python train.py --n_layer=12 --norm="layernorm" --norm_eps=1e-06 --init_std_o=0.0 --grad_clip=0.5 --schedule="cos" --final_lr_fraction=0.1 --seq_len=128 --train_tokens=104000000 --steps=12696
MLP neurons of a small language model. Each row is named by its layer, matrix (up: input weights; down: output weights) and neuron, and shows model dimensions 96-191. Each number is 50 + 12 x the weight over its row's rms, rounded and kept within 0 to 99.
After each neuron's rows, "raises" lists the tokens whose logits its output raises most directly, leaving later layers aside; "fires on" lists the tokens most often at its 100 highest values on Wikipedia text that the model never trained on. A number after a token or word is its count.

L5.up701:29 40 35 75 60 53 59 46 63 56 58 44 61 83 34 51 36 60 55 64 50 33 57 46 51 39 83 67 46 56 47 61 31 49 54 31 35 54 40 49 46 45 64 52 56 50 48 41 43 44 73 23 48 62 59 40 67 43 45 62 51 62 69 47 43 44 53 54 58 57 79 53 43 59 58 50 39 69 74 68 71 59 43 54 50 55 63 54 47 50 67 38 37 39 63 56
L5.down701:70 47 55 49 64 44 51 44 75 44 57 53 26 64 41 32 47 60 42 50 49 49 58 63 42 52 43 56 57 46 45 56 57 49 29 48 45 44 48 71 57 50 47 00 55 55 59 61 44 50 59 37 44 47 62 57 44 52 43 73 58 53 45 49 51 31 52 48 48 38 68 41 37 59 35 61 66 37 43 56 58 58 62 77 58 41 49 45 37 39 46 48 45 41 41 68
raises: "-", " ", "\n", "—", "|"
fires on: "\n" 84, "==" 11, " ==" 5

L4.up303:35 52 46 66 55 52 65 48 49 49 58 73 49 81 44 69 45 54 43 59 63 49 50 36 54 30 69 64 48 30 48 58 38 52 59 20 30 48 43 61 46 59 58 52 55 51 42 53 44 48 48 58 48 45 55 57 56 42 38 70 50 51 54 31 39 51 35 68 57 49 48 62 48 58 42 62 38 53 68 80 57 47 60 50 41 36 64 55 57 52 85 39 56 39 50 49
L4.down303:73 55 53 45 52 25 56 42 66 51 66 51 22 49 34 50 42 67 42 55 70 60 58 57 45 41 54 55 59 51 43 57 56 61 46 48 51 45 57 58 47 53 52 01 57 55 68 61 41 19 60 51 46 51 51 54 54 52 40 54 44 55 51 59 42 50 51 47 56 57 67 46 34 64 50 62 68 45 47 63 47 57 65 76 36 30 49 48 38 37 59 52 33 47 34 67
raises: "-", " ", "===", "==", "\""
fires on: "\n" 100

L4.up146:47 63 52 50 49 35 39 54 50 50 39 61 47 57 39 39 56 42 56 43 56 51 28 50 45 66 27 42 61 66 64 50 52 45 45 34 41 41 39 43 57 78 60 66 50 48 50 37 51 61 78 43 46 58 44 48 61 47 41 57 55 53 52 42 52 46 77 36 49 60 55 58 49 38 48 34 46 53 35 41 68 54 59 65 39 56 32 46 55 46 34 58 62 41 85 45
L4.down146:40 47 59 52 53 58 45 58 68 05 42 30 58 60 70 52 60 45 18 49 62 42 58 53 56 34 57 56 66 55 51 55 64 40 55 35 54 49 44 49 61 35 60 40 53 51 31 63 39 47 44 63 43 58 48 56 50 57 33 37 53 34 53 47 69 58 55 51 62 52 48 34 58 27 40 32 71 48 44 47 35 58 44 53 50 58 53 48 58 50 50 44 42 60 19 59
raises: " |", " and", " (", " however", "\n"
fires on: ")" 99

L7.up474:51 41 51 60 39 52 53 59 46 63 46 47 42 28 37 57 73 45 54 58 46 64 64 57 51 60 55 17 48 46 53 55 28 60 54 42 42 41 49 61 49 57 73 52 56 43 27 62 58 40 49 26 62 51 37 53 54 79 38 62 56 39 60 55 52 71 64 66 49 39 42 67 57 29 45 62 55 43 61 55 48 61 50 70 61 43 54 53 33 55 55 63 44 41 64 46
L7.down474:37 46 77 33 59 77 59 28 20 36 39 44 37 47 28 50 60 34 45 58 66 68 54 42 81 38 31 50 58 48 63 57 60 45 63 49 44 37 65 44 43 70 70 38 68 54 49 38 84 41 41 41 47 58 47 46 43 45 41 60 45 41 41 56 37 51 43 52 47 77 55 30 51 46 47 47 62 34 35 65 65 38 57 61 70 54 53 37 61 39 55 43 62 53 56 51
raises: "-", ".", ":", "1", "2"
fires on: "7" 19, "9" 10, "cre" 8, "1" 8, "6" 7, "5" 7

L5.up420:25 58 43 40 52 25 51 60 63 53 56 60 78 53 47 49 27 48 44 61 38 43 51 52 34 55 38 41 71 56 46 43 54 53 48 47 35 60 47 47 47 66 56 64 71 41 55 51 54 48 72 31 21 61 50 60 42 39 26 55 34 54 53 39 52 40 85 67 56 56 52 68 58 20 64 49 56 70 35 72 54 57 64 60 51 55 46 63 45 66 64 52 28 59 83 54
L5.down420:50 57 59 50 57 60 46 53 58 35 52 61 67 52 56 47 55 38 22 29 53 61 59 42 54 21 39 65 47 52 44 50 72 47 55 30 40 66 57 69 41 36 58 70 47 46 49 61 40 59 39 47 60 58 30 54 38 53 56 45 42 36 51 55 54 45 49 35 45 51 44 38 56 52 43 70 49 60 49 48 38 64 52 49 66 60 52 70 48 49 43 53 58 56 37 73
raises: " of", " |", " and", " by", " to"
fires on: ")" 55, "er" 8, "\"" 5, "ant" 5

L7.up670:51 64 47 42 41 46 45 55 58 67 50 63 45 39 40 53 51 53 63 62 63 63 50 38 47 52 58 53 38 27 65 54 39 59 46 55 56 49 28 32 28 81 39 47 64 47 44 47 55 46 49 63 35 59 33 44 48 41 47 41 50 65 43 48 45 46 67 53 34 59 56 89 57 51 62 33 37 46 48 38 61 56 41 38 56 37 61 53 68 49 48 35 65 37 48 42
L7.down670:56 25 63 50 67 54 55 27 27 23 44 57 53 65 44 39 59 51 50 56 75 55 56 44 55 23 56 48 51 66 63 50 61 35 55 56 49 28 38 56 88 43 74 62 62 30 39 59 31 43 40 55 33 39 46 51 39 64 62 62 54 28 34 56 62 24 56 61 46 60 54 49 49 69 56 45 41 37 41 47 50 56 46 48 54 81 57 55 61 42 42 23 66 42 38 47
raises: "\n", " (", " and", ",", " in"
fires on: " " 60, "\n" 24, "1" 7

L7.up312:37 65 42 74 45 54 60 52 53 59 59 61 49 37 57 65 34 43 47 61 45 55 60 41 57 47 60 69 57 50 39 50 07 65 46 62 53 46 50 38 44 51 49 49 68 41 43 32 56 47 61 58 38 56 50 51 44 55 62 45 40 41 37 58 61 63 48 50 55 55 47 74 41 56 64 52 48 73 35 46 41 57 45 54 36 38 51 41 60 64 46 45 49 46 52 38
L7.down312:45 48 47 33 57 41 36 46 34 16 51 57 35 52 47 48 70 28 54 52 48 42 54 44 67 40 51 34 54 77 57 64 51 34 44 70 55 39 52 58 53 48 71 44 65 55 46 48 58 48 34 59 45 20 49 65 36 58 57 53 72 23 27 56 43 29 64 38 64 49 68 50 48 42 43 41 48 44 30 46 52 51 51 46 62 55 42 53 64 51 64 44 79 51 39 47
raises: " |", "9", ".", "5", "8"
fires on: "0" 27, "6" 21, "9" 10, "1" 9, "8" 8, "7" 6

L5.up751:40 51 37 47 62 61 72 50 58 55 68 42 45 60 35 51 41 63 65 55 67 54 48 42 62 37 79 55 47 36 53 62 32 48 66 26 34 56 49 58 47 69 57 46 55 45 37 63 54 34 66 43 50 51 69 42 51 40 40 46 46 60 62 50 46 60 51 66 78 44 51 57 41 63 55 39 35 69 78 70 61 52 59 51 34 36 65 51 55 56 72 33 45 31 51 49
L5.down751:66 43 45 47 52 34 47 56 69 48 60 50 27 57 37 53 37 53 48 51 64 55 60 62 46 48 53 57 59 43 43 52 50 60 37 47 56 48 56 48 36 55 65 00 53 44 62 66 41 33 59 45 59 53 58 51 43 56 37 63 46 55 44 46 54 46 49 38 50 52 60 40 50 66 40 61 57 50 41 61 57 58 65 62 44 27 48 51 28 42 57 58 48 53 37 71
raises: " ", "-", "—", " that", "|"
fires on: "\n" 88, "." 12

L9.up568:42 49 69 37 70 47 51 58 55 52 69 51 70 55 59 52 47 52 53 62 54 23 61 46 37 57 68 68 34 50 47 50 46 87 42 50 39 54 31 38 53 49 53 51 61 61 42 50 46 67 63 60 66 71 52 56 55 32 74 49 29 66 64 47 48 64 46 53 65 72 64 40 50 55 64 50 58 48 57 44 51 63 53 67 37 50 42 46 53 29 33 30 45 70 49 46
L9.down568:48 45 64 29 56 53 48 47 22 70 26 48 30 47 43 26 55 67 28 66 47 49 68 53 27 54 47 57 50 57 75 46 74 54 38 51 44 66 57 81 74 45 64 21 39 59 37 82 53 39 59 51 62 46 44 39 45 56 38 41 43 64 52 49 55 32 36 55 57 54 52 37 50 51 56 49 63 62 44 50 35 58 83 51 39 64 41 44 44 54 51 66 60 48 58 64
raises: "s", "y", " =", "ature", "es"
fires on: "H" 16, "W" 15, "w" 12, "d" 10, "id" 8

L7.up1:47 54 59 54 66 51 49 66 56 45 48 63 65 48 43 48 70 45 46 55 53 46 36 49 33 45 59 60 49 47 58 27 51 61 78 39 45 55 42 48 62 44 91 53 39 42 49 47 50 49 57 49 43 64 38 44 54 31 25 63 25 46 61 38 42 59 56 54 25 69 39 42 61 67 48 41 60 60 52 46 40 45 66 45 64 49 74 63 34 20 56 42 66 52 72 60
L7.down1:53 48 52 48 55 37 43 42 37 44 27 64 53 46 63 60 52 40 82 35 39 51 63 33 59 65 47 65 61 43 46 47 65 40 42 59 55 25 54 46 69 40 53 32 57 58 51 36 44 31 42 32 30 45 19 59 34 54 40 44 60 34 47 46 41 52 50 56 44 49 37 44 48 55 51 70 41 45 39 33 33 58 39 57 58 52 58 40 42 48 62 42 44 47 59 61
raises: "ed", "ing", "ers", "ette", "ster"
fires on: "th" 18, "in" 18, "ar" 10, "w" 7, "il" 6

L9.up543:26 57 47 47 46 44 48 62 49 49 66 65 74 40 69 53 33 82 53 60 46 65 56 52 43 60 61 45 37 49 38 43 33 56 38 62 40 37 34 40 47 57 47 54 46 36 69 25 51 71 50 52 44 56 40 50 42 71 65 14 42 51 72 57 42 48 41 64 45 67 54 57 62 49 43 59 53 42 52 61 48 51 43 54 26 37 50 46 68 65 24 41 32 42 59 25
L9.down543:59 39 73 43 63 50 66 33 44 47 40 53 52 55 61 59 60 46 47 55 55 42 62 38 60 51 60 50 51 50 55 50 45 34 50 57 42 49 68 72 46 48 74 45 54 40 38 37 66 70 41 56 55 16 61 54 36 43 58 63 67 33 58 19 52 32 38 43 66 35 63 37 29 49 38 38 52 42 44 33 58 44 60 50 51 54 36 57 33 54 64 45 52 47 32 43
raises: ")", ",", "\n", ".", "),"
fires on: "1" 37, "2" 31, " among" 5, "w" 4, " of" 4

L5.up297:43 40 47 59 63 53 29 74 56 54 70 44 55 52 33 57 53 67 54 55 46 34 55 50 27 30 67 57 53 51 63 42 39 68 88 34 60 62 57 47 56 67 66 55 31 50 85 31 30 53 68 60 61 71 38 50 50 51 31 44 30 56 70 53 28 46 33 49 42 51 50 39 51 67 39 54 59 44 50 46 49 42 57 50 48 51 68 62 41 36 58 42 66 71 61 51
L5.down297:51 56 47 50 67 37 60 46 41 54 47 63 39 43 34 62 35 34 70 51 38 21 55 38 71 71 44 62 40 54 52 57 57 56 69 51 41 59 67 62 42 22 51 48 49 45 60 65 55 52 49 33 56 44 23 34 64 42 43 41 58 36 48 48 42 34 62 44 63 45 36 50 41 64 69 55 65 20 40 47 32 58 43 46 61 44 52 30 49 59 46 44 41 50 40 56
raises: "der", "ding", "g", "ers", "d"
fires on: "il" 14, "in" 14, "w" 10, "s" 9, " in" 7, "ul" 7

L4.up618:46 67 29 53 47 28 53 75 54 66 67 56 39 55 50 39 16 45 59 65 39 41 40 47 61 54 46 61 52 53 53 37 34 40 30 50 44 59 66 41 32 47 46 71 41 73 43 54 45 53 76 53 25 63 41 52 46 62 55 38 30 46 63 50 30 47 61 59 40 50 62 68 64 64 31 40 33 54 54 52 69 42 23 32 63 45 55 54 65 56 47 54 45 45 54 46
L4.down618:52 39 45 39 52 51 44 68 45 68 49 65 40 43 55 33 34 49 38 64 30 37 49 45 75 40 36 72 26 66 60 41 60 43 20 49 41 59 57 49 52 50 52 75 56 50 41 46 64 42 53 36 23 65 30 45 46 56 39 40 41 36 44 55 24 41 49 41 49 50 65 61 63 64 33 36 46 69 58 39 44 44 53 59 76 64 61 54 56 62 34 54 34 51 49 51
raises: "s", " Zealand", " York", "ar", "sk"
fires on: " New" 53, " Fi" 14, " The" 10, " new" 10, " Los" 5, " Pat" 4

L5.up474:45 29 36 66 50 61 56 48 57 58 51 56 60 59 16 66 47 49 47 58 41 58 45 22 39 45 74 55 64 73 51 65 36 46 53 31 29 49 49 69 37 57 66 46 48 46 42 55 34 41 65 49 46 62 58 45 55 59 37 48 42 59 64 47 53 49 59 65 69 49 62 60 58 57 54 38 35 64 58 62 51 42 59 46 48 67 53 48 52 54 64 30 68 36 58 58
L5.down474:74 43 52 41 51 41 62 47 56 41 53 46 17 66 41 54 51 63 49 58 54 43 46 60 55 46 47 59 46 37 48 48 39 62 34 47 44 54 56 56 50 48 59 00 58 47 52 56 45 41 55 42 67 44 43 55 38 59 35 65 53 47 47 52 45 36 42 38 59 42 71 37 47 65 50 67 56 56 48 64 60 55 66 63 55 27 48 49 42 57 62 51 45 51 41 68
raises: "-", " ", ".", "2", "1"
fires on: "\n" 57, " \"" 22, " “" 10, "." 8

L5.up52:49 52 52 39 24 20 56 73 42 60 48 46 54 59 48 67 59 66 74 53 59 44 40 47 46 58 36 62 49 26 43 31 16 53 52 42 59 51 43 56 39 64 43 62 51 43 59 21 52 71 35 32 40 72 58 34 48 43 42 45 46 49 52 39 37 53 53 59 60 61 54 84 52 46 52 47 30 48 57 42 50 53 42 62 63 62 43 59 43 47 51 59 56 47 44 29
L5.down52:56 40 34 43 62 66 51 33 31 50 14 42 43 53 57 57 77 48 56 59 70 77 46 47 49 44 43 40 55 39 38 63 61 28 68 44 45 39 35 47 44 34 67 30 54 44 44 52 85 32 40 44 53 41 31 56 74 43 69 53 44 36 47 48 36 61 50 42 67 64 67 34 72 45 61 37 58 74 69 42 47 38 61 43 74 42 65 32 66 18 65 50 62 40 28 62
raises: "et", "ous", "4", "ed", " |"
fires on: "0" 94

L5.up654:18 54 23 63 56 44 39 39 70 53 46 62 47 48 47 61 30 37 49 63 38 55 60 50 50 47 88 57 61 51 62 58 48 48 66 32 31 53 36 48 44 54 61 46 59 38 51 54 52 53 76 46 34 65 64 50 78 53 36 38 35 55 61 61 37 42 64 38 51 62 61 49 46 57 74 68 32 67 81 52 56 45 44 50 49 39 60 35 61 49 80 37 56 37 62 60
L5.down654:81 47 52 44 70 59 52 45 59 53 49 52 03 43 56 38 53 53 49 36 50 45 38 52 34 52 34 59 44 48 46 62 64 55 34 54 50 32 55 80 57 44 33 00 75 49 51 51 52 52 47 51 44 40 53 67 49 59 42 68 44 51 45 48 47 44 33 54 50 27 64 31 46 63 32 65 54 32 54 44 61 61 51 71 43 44 47 44 28 50 61 46 51 56 44 71
raises: "-", " ", "s", ".", ","
fires on: "-" 42, "\n" 33, "'" 8, "on" 6, " " 6

L7.up12:50 51 51 45 51 44 47 55 46 61 42 42 52 57 56 45 56 70 53 56 66 69 56 32 48 82 41 74 55 42 65 53 09 60 54 61 47 49 45 33 45 65 49 51 53 60 49 57 60 51 70 54 66 63 42 49 45 61 49 26 43 46 41 36 39 53 56 55 48 40 26 78 53 54 69 52 50 53 53 36 36 77 37 43 42 46 62 43 41 37 43 20 52 55 35 47
L7.down12:62 38 63 48 48 56 55 35 19 23 45 45 43 68 59 62 47 59 55 69 53 41 57 33 71 43 70 51 48 68 59 32 45 41 57 49 76 42 58 60 57 39 37 34 44 41 60 60 76 47 38 58 54 29 46 62 65 37 52 74 64 37 24 35 53 37 48 34 45 53 47 34 65 60 39 55 46 52 42 52 49 45 55 36 25 54 44 48 65 58 51 47 65 56 42 52
raises: ",", "1", "2", ".", " and"
fires on: "4" 33, "1" 22, "2" 14, "3" 13, "5" 10, "-" 4

L5.up229:25 51 47 72 53 50 48 56 55 45 55 74 64 49 41 44 53 46 60 63 50 51 35 55 54 49 48 53 70 66 61 34 44 35 31 45 47 43 54 65 47 75 52 93 43 55 62 53 47 72 44 60 29 59 47 32 58 62 34 54 44 61 61 38 51 43 53 66 49 64 56 56 49 52 36 59 35 47 80 55 44 67 44 34 59 44 65 55 68 66 48 22 59 57 54 37
L5.down229:52 19 53 39 33 60 34 23 24 75 32 32 35 49 39 56 61 46 53 62 32 39 57 49 64 67 35 45 42 41 60 75 51 57 30 55 42 33 61 49 50 43 55 54 56 62 51 52 65 50 42 43 61 44 54 50 47 53 43 45 44 44 66 68 67 53 31 61 67 41 48 59 46 70 32 37 68 60 55 35 56 33 55 56 67 51 46 37 36 27 35 39 44 40 44 46
raises: "s", ".", "k", "t", " |"
fires on: "0" 63, "1" 20, "2" 11

L7.up549:58 48 63 56 63 70 53 58 54 54 50 47 49 35 40 57 54 43 63 63 63 46 56 33 55 49 57 44 50 20 56 35 31 46 48 57 76 40 55 68 42 56 56 45 52 43 79 53 58 42 54 63 45 45 24 34 52 65 23 51 39 40 47 56 35 50 46 68 53 49 72 85 47 51 68 33 34 61 64 61 70 55 59 48 38 36 43 41 39 58 50 49 52 43 75 19
L7.down549:64 47 71 42 49 46 64 50 07 34 42 40 64 57 49 44 47 37 38 51 48 49 49 58 72 46 53 45 56 70 55 53 65 37 58 58 46 50 48 53 64 62 41 13 46 49 35 58 68 50 29 34 51 52 71 55 43 40 55 40 70 41 74 44 49 55 59 39 45 54 43 32 55 41 39 56 56 41 41 71 42 42 66 45 55 74 49 57 52 48 51 35 54 47 45 74
raises: ".", ",", " in", " (", " and"
fires on: "–" 28, "4" 20, "0" 18, "5" 12, "(" 6

L7.up586:35 57 51 59 55 40 63 54 47 44 56 52 44 49 44 42 60 54 74 53 59 67 24 47 46 71 51 47 43 31 58 47 47 33 41 51 64 47 45 58 36 61 58 53 52 55 44 42 48 65 56 58 53 48 44 38 63 55 56 37 42 66 67 47 74 43 73 63 44 76 69 51 35 56 55 45 29 39 65 47 55 57 52 57 46 53 47 60 34 41 44 27 57 42 65 26
L7.down586:37 48 41 43 45 68 56 24 28 61 40 49 19 30 59 40 35 43 56 49 46 54 71 52 62 47 45 58 50 57 28 36 59 53 31 36 66 40 66 45 38 49 41 32 67 48 50 52 57 38 47 48 50 58 59 62 64 63 46 68 55 29 61 36 41 46 20 58 60 66 74 34 52 77 44 74 63 42 45 63 66 54 30 63 53 33 33 51 38 55 49 62 53 37 44 43
raises: "0", "9", "1", "-", "8"
fires on: "0" 26, "1" 19, " " 10, "8" 9, "5" 8, "6" 8

L5.up479:29 61 50 67 67 55 62 56 71 54 43 34 55 58 29 37 47 78 53 76 64 61 50 47 45 56 72 48 73 70 40 58 41 46 60 32 39 52 44 66 42 61 74 52 43 59 36 47 58 44 62 56 50 38 68 54 58 57 35 51 44 49 52 53 47 66 68 52 58 38 65 49 39 58 51 50 48 65 76 73 63 46 32 56 44 59 50 50 55 55 54 53 46 27 70 52
L5.down479:62 44 56 49 61 49 42 52 72 46 57 52 22 56 46 27 44 56 40 57 50 45 42 61 50 61 49 52 55 48 39 44 49 49 27 45 64 33 59 70 67 54 43 00 61 58 67 58 39 52 45 41 41 51 57 67 48 40 25 77 58 53 31 50 40 31 51 52 40 39 67 31 45 53 35 62 70 38 49 50 55 56 58 85 46 39 50 47 22 52 39 61 51 38 43 57
raises: " ", "-", "\"", "1", "2"
fires on: "\n" 100

L9.up256:42 41 46 51 42 36 42 57 80 37 78 53 55 65 47 37 51 55 50 50 55 51 49 43 42 47 72 44 40 34 40 68 21 74 42 58 70 70 46 46 58 61 47 53 64 57 48 24 36 56 60 57 26 66 51 60 51 62 51 49 50 71 45 60 38 46 65 52 43 68 58 78 71 43 39 41 44 58 45 45 43 54 33 53 42 42 58 47 61 51 38 55 60 46 70 31
L9.down256:55 34 58 35 55 41 48 32 43 18 39 41 56 64 38 51 61 62 46 54 46 70 49 47 60 25 63 46 53 55 67 57 60 60 47 63 43 61 73 55 64 54 56 49 49 41 45 80 52 59 60 41 52 39 46 45 66 52 64 38 64 46 52 51 68 47 57 39 53 47 37 42 49 52 42 47 67 70 44 80 44 48 55 55 54 47 35 57 60 57 55 51 29 68 31 41
raises: ",", " in", " and", " (", " to"
fires on: " and" 63, " was" 19, "," 4

L7.up359:41 66 40 67 55 49 38 54 46 52 36 63 46 46 52 63 53 40 63 59 44 45 50 47 50 67 53 37 42 35 67 45 20 48 31 64 72 43 54 54 31 46 42 38 46 67 59 34 57 57 44 67 26 77 38 49 32 52 48 58 59 59 37 46 50 45 55 64 54 43 34 92 63 39 66 58 29 47 44 56 46 39 54 59 55 41 42 51 63 41 41 49 52 34 55 36
L7.down359:63 34 49 46 53 40 41 32 33 33 34 47 55 64 36 36 63 37 55 56 70 58 63 28 66 39 48 58 65 52 47 53 53 13 64 62 62 31 40 45 79 55 60 34 53 49 41 71 68 44 36 49 42 33 73 47 84 42 56 75 59 44 48 39 55 46 69 40 39 39 49 42 42 46 69 34 51 51 43 60 61 46 60 33 65 69 48 53 55 48 49 57 48 53 52 42
raises: "\n", " (", ",", ".", ")."
fires on: "0" 100

L7.up362:55 29 39 58 50 43 48 56 43 67 65 51 49 74 56 53 33 78 58 60 54 55 52 57 34 44 64 57 33 46 60 48 54 61 40 41 45 48 48 36 53 63 53 49 55 64 54 49 49 65 68 50 49 28 27 46 54 34 52 42 58 69 58 59 45 54 55 70 52 71 64 53 51 34 54 47 42 39 43 56 45 35 34 51 64 45 37 59 60 54 56 38 83 44 43 46
L7.down362:53 38 46 61 51 57 41 47 17 74 63 38 00 58 51 40 26 27 61 56 56 39 56 47 64 47 52 53 36 57 44 33 81 40 56 43 45 61 53 52 54 46 34 43 45 54 39 60 70 54 47 35 49 59 40 29 61 48 39 27 69 34 64 62 49 60 56 47 65 50 39 29 48 44 64 48 63 57 48 78 56 51 25 47 54 44 62 56 45 46 43 55 36 55 69 60
raises: "t", "n", "th", "e", "or"
fires on: " Na" 19, " U" 12, " Vi" 7, "u" 5, "ă" 5, " Ko" 4

L9.up14:54 66 57 39 39 42 50 43 48 65 41 67 59 48 51 56 60 65 67 73 54 43 48 66 52 44 48 43 47 49 53 54 41 49 65 59 44 42 27 50 48 60 35 52 40 62 53 42 44 41 55 50 60 54 44 41 66 49 51 28 72 46 39 37 21 54 46 83 33 71 55 51 28 56 66 67 44 31 65 60 46 63 31 48 53 66 40 55 72 52 61 24 56 50 58 24
L9.down14:56 53 48 55 73 63 46 39 18 45 41 40 57 57 59 49 46 42 48 55 36 61 56 33 82 51 50 56 44 57 56 61 37 58 39 55 44 39 40 80 49 68 61 36 62 44 43 47 65 41 45 49 50 34 36 50 36 34 60 58 44 33 63 56 53 36 43 55 34 27 80 53 42 51 49 52 52 46 48 52 74 59 46 64 55 45 51 45 56 51 33 56 43 54 45 58
raises: "-", "0", "%", "|", " |"
fires on: "3" 25, "2" 19, "5" 9, "1" 9, "7" 8, "4" 7

L7.up674:25 72 37 54 56 42 50 54 48 52 50 53 45 46 27 45 45 52 56 47 56 67 32 56 47 43 41 55 62 41 53 60 39 64 22 46 42 48 40 51 33 64 66 43 53 53 74 42 51 47 76 44 33 50 54 32 64 56 60 52 47 62 61 57 44 37 47 64 52 55 71 68 50 52 46 52 29 30 58 67 32 41 52 49 40 54 60 51 59 50 58 31 74 51 61 27
L7.down674:27 66 50 67 53 52 52 49 57 79 44 63 00 55 59 31 48 53 54 50 44 31 35 59 61 31 61 43 46 58 38 40 51 52 55 50 51 55 55 54 61 55 56 33 56 43 37 61 78 77 59 49 56 53 52 54 41 49 51 49 48 33 43 40 48 48 44 40 53 42 47 35 28 64 56 76 51 53 61 73 58 59 58 64 66 56 45 34 56 46 56 56 45 66 45 52
raises: "ance", "nor", "-", "der", "al"
fires on: " " 70, "2" 7, "1" 6, "0" 5, "s" 4

L9.up40:33 51 44 53 47 57 46 63 52 57 61 25 77 51 52 67 56 45 53 31 58 57 58 28 43 47 69 45 41 37 31 39 26 62 36 56 69 38 38 51 50 42 75 59 48 53 48 43 40 42 56 57 80 48 42 61 48 55 51 45 38 47 43 36 64 76 41 58 45 62 38 74 47 40 22 57 47 58 37 35 51 80 45 70 51 39 49 45 37 48 50 26 48 64 65 49
L9.down40:43 40 62 57 56 46 61 32 12 41 49 33 40 46 27 54 58 48 52 52 53 69 61 47 84 29 53 65 66 53 60 76 56 49 64 47 41 49 71 53 31 50 46 39 52 38 58 37 75 22 36 54 51 40 56 72 53 52 52 67 62 51 40 40 51 49 44 34 37 63 45 58 57 60 39 42 55 66 38 41 62 38 57 44 41 53 64 16 60 50 61 36 59 64 42 55
raises: "7", "6", "5", "8", "."
fires on: "," 19, "1" 14, "8" 12, "9" 11, "2" 8

L7.up627:49 68 43 49 46 38 65 39 44 60 56 41 54 49 40 63 64 53 45 33 50 51 46 43 43 49 49 43 36 28 46 36 51 75 46 50 37 44 56 61 63 54 67 56 62 42 54 60 56 55 50 52 68 57 37 53 51 47 46 64 46 45 62 33 71 49 50 68 47 66 58 67 58 31 32 52 36 55 64 45 61 57 47 43 44 36 28 60 43 54 64 40 61 59 68 46
L7.down627:47 54 56 41 41 58 35 34 12 11 46 36 51 45 60 43 51 44 46 46 43 59 60 57 68 21 41 67 59 40 56 50 54 22 49 45 60 38 52 47 49 54 60 43 60 43 56 50 75 53 61 60 60 50 66 75 63 40 61 54 53 44 46 43 30 57 52 38 69 45 52 23 55 48 39 61 54 56 45 49 69 27 36 46 45 64 63 36 55 24 49 84 52 65 51 55
raises: "'", ".", "ly", ",", "5"
fires on: "1" 33, "0" 12, "9" 10, "3" 8, "2" 8

L9.up579:40 66 40 50 47 34 54 56 51 55 57 45 55 52 44 51 53 32 56 46 50 35 47 27 49 43 38 33 34 18 47 34 21 40 44 57 59 41 65 70 66 57 68 61 61 56 63 48 45 57 49 50 61 56 42 63 50 43 42 48 53 46 64 42 56 38 43 45 46 59 41 86 62 47 35 57 59 56 53 59 73 46 43 39 75 39 42 54 46 53 63 49 66 52 60 39
L9.down579:58 35 47 54 71 64 46 38 20 56 32 43 52 58 30 56 59 43 36 51 63 54 73 56 84 50 57 47 63 56 47 62 49 31 55 51 49 32 53 40 34 43 49 39 29 41 47 40 85 31 48 66 30 47 56 60 65 58 46 69 61 55 36 54 54 66 47 48 51 41 52 54 49 51 54 57 54 68 53 57 52 15 57 56 54 62 58 49 56 44 51 57 58 50 44 51
raises: ",", "4", "-", "5", ":"
fires on: "1" 28, "0" 27, "," 20, "2" 11